From a checkpoint of a small transformer trained on Wikipedia.
Size: 11 layers, 3 heads of 64, MLP 1024 tanh GELU, 8.19M parameters.
Architecture: LayerNorm before each block, biases, tied embeddings.
Training: a variant of Muon for these matrices, 154M tokens, 7933 steps.
MLP neurons of a small language model. Each row is named by its layer, matrix (down: output weights) and neuron, and shows model dimensions 96-223. Each number is 128 + 24 x the weight over its row's rms, rounded and kept within 0 to 255. Numbers have three digits each.
Before each neuron's rows, "fires before" lists the tokens most often just after its 100 highest values on Wikipedia text that the model never trained on.

fires before: "en", "s", "ing", "ers", "o", "er"
L4.down971:137151127124114150124120141132090158147154139116142131133102076142125133117137118141149144144148122084138103099102131125097150114144111136173127147102159162140087118124155120113096161118097128167159129116146127150175151124126124122143205159080133084143110112133157116111118137137157152079151129120091122155142141116144130150117131131103145169122097119135055112130124135144124152123154

fires before: "ound", "t", "m", "r", "ch"
L6.down514:090138158103113118123125102126127144101142138139171139131139119144109123118173109149105115100129147123096137129097164109127169150187124123134119106103104153170144117144139144100109129085180097135118102108160061112147144129163138112138158104125100120150115079111169125087111121131132142093160148203105128141117129154095141164090147121080145151097156126149117132105139143086141114139135

fires before: " |", "e", " h", " P", "old", "s"
L6.down227:128100129127119107133168141129155132125134119124112154187088101089171128131172138109072111134134094103153122116138126114081119144149138138124157152156137156126092178118115143157141181133108139189120107124112171173104112112105140127090176112093111135102129104129121148089165135121130103177108146152119148133115156176166122124150155123094115145169164134137138137123061146100100118128108

fires before: "0", "5", "3", "6", "4", "8"
L3.down818:122143139160107122088138109152131164124119128144107173130165148114102142107165173147139131129124144131153104123106106116142113136157160113147101138144113138131135134124103138124146134135135131106125117145172116142121148105094151149115111140141110135114089143118139136163109136117127138124122091154124102121094153114146131148105117131213125116160167131141116158151108078186142083085108

fires before: ",", ".", "\n", "\n\n", " and", ".\n\n"
L5.down427:123111102075134184095058095179140163143121196135165152133122114175104169173106112118153103153170133114118119100141143120139181169093108103115143129118118139151155123127123154118135171150139153125110122097113113138115126093107159148122118136103160188117117100152125141117116172129117095147115105113116128127129115125118153140163119131105078105086109106135145105144119119138148130139167

fires before: "ed", "ment", "e", "ing", "es", "em"
L6.down867:125116121153140144124173121171114113138132137116129129139101145130141104077098132107137097176152113115156134063136134138147151089128116135121135145138133136184141101125092164075118139100112152151133114167158120143129126107136086113137138111167133113160080129149128121123109143144123189123149113075114109128124150134151116110103099138099096131156102107137121130121108095092126123130122

fires before: "en", "ore", "ing", "ess", "ain", "ed"
L6.down757:154146123105113108126125122146137111111139122142161117124115140153148142153147070113101127156132088129151130124076130074120143104130120108116168135158179131183079125148089111166132122113120126129135123151115090138114118160126121138129162115130117107121104170124143118144151197128154155106126118115104078097164126175121106123130140096186100134125154093175150142132097102117135154102122

fires before: "e", "s", " the", " f", " a", " w"
L5.down617:174106130199187115121090191131109104137084111116109138094097164137146115120140143125124130136114136138135156143116106103095100124120121129118154147156078110128151178122135085136094119125129114136093133176131156175121104146134110139108102104127127166126122103103140153142114066108119119173158134156110183135133128115152111180122147138104164129136144139157100109120111169120105155134100

fires before: " "
L3.down52:130139095169137123188121133164142107122136108125147125103103144116102123164168188171177096103136125122116075097141134094166138112135147100137166126142132124143124118099089199128134126156123137120129098144130120101088064099095148143127124141155152118114150156154107179087125153143133145163119102084122132100112147113125164089158114114156091113132132139123132111086155116140102079156135

fires before: " as", "ly", "ed", "ing", "n", "r"
L6.down604:127121141100099138131104124156138100146143135139138156185117166124109115156081117130142130125121148121134138143140117103085120117105182102105144086132118131121132121147112136163111093103130118165136123077149101160154135154092152107145152153129102106110112118135108163151124132112160125106148134129107107104142129177117131168112161111109139140132134143108138114114159121145104106116118

fires before: "ed", "s", "ing", "'", "es"
L6.down369:121168122113129193132148177121101162094102185133121131098158090141148122171125122126148112152152142128175155097144138111162148099133126163156120150100112131137105148160128108078141144081124161074144153166101081139113121152139128117142176112086119148151091108088131114141142137153157095117115138191133134151116111112147124041146155139132147129120103102127146125093126147134121097104114

fires before: " ", "ru"
L5.down283:131145135139106142180166124165088070138113096090114108128125158114120123131135128158119126133145123135134133160154124087131153106123105136113148128112129138100136104088153135064126128148100138103149123139162130116156124137060139100114169161138111143110120115101125136129098151138136132152149123116180100144131134153130105126174093157110091165152125132122137092117135112117091137147132

fires before: " of", ",", " and", "s", "\n", " ("
L5.down747:135129108125162120131118148135123143108104166147131131119130143106136103121166112131118162117098129168064135123104137147127130113142118132138150087146133092131165123135112143118120134164110150145118119103153088121158113123106100077116087140093092154110145076157122146125139114137137118110122146150134145158132122191180131175134135173104128118124120147112116132134132133098129173104128

fires before: "s", "ic", " of", " c"
L6.down307:124108127113111147115111129181120147138150138119160142120104128114159107128114110155123115096097123100156127124105154137159098113146134093084142107085128121121122101174142147109183077168147093147130094131163105110146134127084097118135101155161147136134126098139087127123094106099136156133124147132144114126126126178122144161120138154089105146120110176132149114139124137148153130131132

fires before: "c", "f", "h", "t", "ce", "p"
L6.down50:112154177153147153118162148131153101123142090103203120120087143128114120135134139097144170127132113141118155104117104169152130114076120168130152128166133096111139141118149143089141133167119114141158084108096136120142083142100120172086113094101138078124103109135102166139101172164138184129125092162087116093109125138090083123134112120146132094113151130113118076128102154104135154140150

fires before: "ed", "ing", "ers", "s"
L6.down548:078147150164127129134110141152085142135118173113072138120135111135159122161117094143135130152081133108139108096148130122087134110119149113177140116129136127150154099128142157151101135162155166123109122101133101117100130140104119087155162151148130108092150112145088112155160070091116126117126119166126110125125081112149105158118147118114146189104100105171106181144156177101150108118104

fires before: "6", "9", "4", "1", "3", "5"
L3.down230:139143114113091145129121117108156159131160145108119108165204092077100140093121129159157104143128158146150136176136129159104136128117124104107127165121115113142132146126122113110147110159122111130132135119120146148165138102090185109100116120124105139129110126123129154129124114139153110096128127133183125154117080106170065120099112151133126165145093141179126088094125136117109127126146

fires before: "le", "d", "lect", "on", "ast"
L5.down921:172111154151102124118166108095137099122151100132124098150105121107109139103135133108154158129113100170093107124123149132079132123116082105127143126122117132141180101112088142122184100112115130141159122115120123083129131084100124146154116183115148114110109136159117134154134105131123129139097105102144151154143100138104127139116149151114097133090146146128201112099090155091146119158147

fires before: "le", "ut", "r", "ly", "ts", "f"
L5.down110:128136120141117106128109123118138110150154102148179097146104163110120090137109105171143146095143131145152126130113153127126122120168161100142119099115123156127147143160114097147082146084137140152139123156079150148156145073117174126155169117093133121115142104138143119132118159146151123118116118145116112193137135164136175121124108132151121138126115177164112105140121114119106116141114

fires before: "ame", "a", "l", "e", "ed", "ro"
L5.down190:147111105123168111141117102144163137123097163120134107135127121139153123114117128132150151124112088162087129150135139126117078116162087140118124099141108145129124148123144126184128160126102149109111072113165130128074125123112112146119132168180131117096112076152090157135126082091136150131129159122156103144115130153111116108135165129154127132156101144147103134119123130146110133164073

fires before: "0", "5", "6", "1", "7", "2"
L6.down503:114132121118074160115158157134152116145170087149163103126172159094147125163135195106190105128159160145071153131095117127138124108143138122110164140098125110074101158124133140099133101156138103106101109146092135112114138125106147121116147136120135107160118130121121154157156087160084126125141127130149143135096178117160117107143132123169111102104089156142162086139103133138153116095120

fires before: "ed", "ing", "a", "e", "ated", "es"
L6.down439:103140122113151097164124108142174145130100134096129137137108115125108142120130115112149115135124123136138138137147170096175122113140120087117132134078097126120100140149112133148146134092131132181084158121159123127121104129157148146146127167150143127121095101148166125144130158141112123100116113144124154119144141123111170148157115143142117162104131109144074112096128140086143119127189

fires before: "il", "p", "t", "l", "g", "le"
L3.down659:117140105106135118117152090162157126157128132133145155169122149115086123149125111137136139141141113095102146076157101147100163124108125145102138147117141139116111139164123115113141053132165147102177073083135120163139102115149099110138166112131120110099157120154120152108128136176067073144110094144127113121155125140134138141132074127113130140119136134149152094112145129101121170097134

fires before: "ed", "ing", "s", "es"
L4.down873:126150113126134141165110074118121153115111133128137128135081163130111128121124090132101150137137143119160147134127131107090093168084093133150146068082100141131136143113146149117142138116089150119129102153152160129135184118158116084123112153136127131175142124112102162139131192144102141157123128120131146157131086112126087145131093168124098130122162143137172110130094147126128125116170

fires before: "-", "6", "7", "8", "5", "4"
L4.down691:108144127175161113152092104174175150112151182088147132093139118110140107124120123073119128143126152122112114130102112140125139128143121102111105207143174160136117079145153164127117135127080151151131147124075145126149126159127140168118108098116144105133106107148109096119148077112123129094123107110136136094137125128102132147075149141171141102121089117157134076100142182105125124159122

fires before: "t", "ound", "r", "b", "ch", " ("
L3.down390:145137174093114160126116102151184104120146129144132148086152135165091114063130100109131110140129161130178106148092145129089075156144111138107121132156140118173138114129128128110103150143169126157136113158113179186144128127193146113087133146144151110141164094077163095132115145109135120152145139135147131098132117119107161146097144133101141139144168094127133134100118127149146099117188

fires before: "or", "le", "lect", "on", "our", "od"
L6.down927:150136123113131112147157084117129122129130109120140130147126179171150087121099126138107141153129138135126108116124147121113121115127055090117129109123100127113132171109115134153113125062094106156108091124157112131113104106147167105128143136146137119118112152148144127109104145130141086088114124134146143174143143105109096171149126088143157143122112126116117104082153135136134086162133

fires before: "ed", "e", "ing", "s"
L6.down235:133097091120140178122129109121185182103076142144128082077141139120150131131115085156117152159135141100156117108099138114136080114114088107140114158107133097139099144136133144141099138170147139142128112109148126129131140151164115108126148160098131149113164087076153157114104134139152152136111126154117140119155137103150146135164137143168079149099126116181139099117116145117112129105117

fires before: " ", "il", "ly", "ab"
L4.down1004:089112142127142144097117135126103088142133115116119121155169155171146117123170089126161130119126114166130108162140173056140100123143131131126111098198123127125093181117103132137108154149118118130156146092099150128143086127097147106113111181149135159109098138085138131118142146158124133126130169136137096138135153129127096161127108153134122122098062074176136155091136087129118153135111

fires before: " ", "s", " (", "."
L5.down663:182140128157109111153159141129158110074094111140121111138143138141134112152138119136134128110139091131161137123115148061142142077148077094124131139185091116138140157129102119089157140117115103105173167155137115085118080143099157136097145182100158112147153132129164107121120133139122110122107110118147132151106129190149152180108084137149091116172090108095150124119141115139122135110122

fires before: " ", " to", "l", "b", " A", "ly"
L3.down991:111069124155153170113129098135118129147154112134146126105113125097089139158123177125175163183153133132145113089122096134150100126114115110115153167138145118094119111111121157110113128112128122118138128150183095066136115104097136147117159137107148161135110124098069148179090110143101143150108121118144149132078117120123147107121130171097103131129122099150098094158182107077098102141115

fires before: "ic", ",", "s", ".", " and", ".\n\n"
L4.down324:116101122134150140139080115135132173113125122109148083116118151140112170131123101132151163113139145132134171098102070119152151170158137141101142078090123152149125063124158145120097156129201146107135136136111189158118131124135125115138069120138101153160120097154144162159137147125106117172074165129138139110146093131130117126121138136153109130124115091103139143137109143149119134098130

fires before: " ", " the", " A", "eb"
L6.down975:106151126129128177184130161156128100136108110117102098149157140136128151132130119141135108121124136124103110108155135106125113091113133166133139121121124122126153076114110124132137088111086140145139110145109113144175081186092167100124155169129131072145103113122083130106117134132142124166159106088084153112089127103141139142164132130151095166177089113112130120109134116130056170148133

fires before: "ap", "re", "ton", "l", "om", "ard"
L3.down466:148144138140151133103097102134147140132077110147090144144075099163112115114094168129116109107134109131179133125177139094106116071105117106095099159134119152143114099120118143110143077129167145142150157112172141137121121127145154123111075132153107108108140164111085129152169095117143166137155103138137121101115123131192139129155096117123152141133126135105089121128125172176114095135141

fires before: "iv", "pt", "olog"
L3.down971:163139127111123120153172103129101098175126135104084156185103173122076112102152110153161121134135201082131134118104083137114111116138098156159133074143117106151153096130116107122130111117148160111141117123126109114120111158122122106149174140108129121136110136111153156113109140098141130099113128126123126119136178124135100081109183108158092158132122164152118113127107138195144112148117

fires before: "ed", " the", "ing", "ment"
L3.down198:118127117115129106118116105178124148140141120124141113093107136127095115091092113140138117154127120136165112087108107101122143113132132155118158117132152176159128148088122146081140134113130137172112113127104139153131151124145121103143144128119140116174117114119137139167082141118118100132151143141137102141127125140157116128132137143101153150096143106143122138072181121136122108121160

fires before: "ork", "ear", "ro", "oin", "l", "e"
L4.down105:161119118116106119148118114161168156147152118141099119121103130138105095124182119177090173134137142146166123108139107118115109098084084123136117129138115151128103159122131147141114145138131107107157119168145050095126154104069158125128136119123099113129149116173104129086125155132157155171089150115114146150107138161134124108139139084112130144144104152122118133092145160100111164160083

fires before: "en", "ess", "ic", "em", "it", "ist"
L5.down447:149124088144135126102073184138121092115116163123110119134173165138145138098154153124112145134154116180155125114114117088133164149096131146120121110116142127092091134093120122134167152138124123136156157081119155121126152110167163131125116126152114117121127109155089174135097130107163091127158101129106141140161124090106147110137137168158154105130166136122129130135106121141113120154132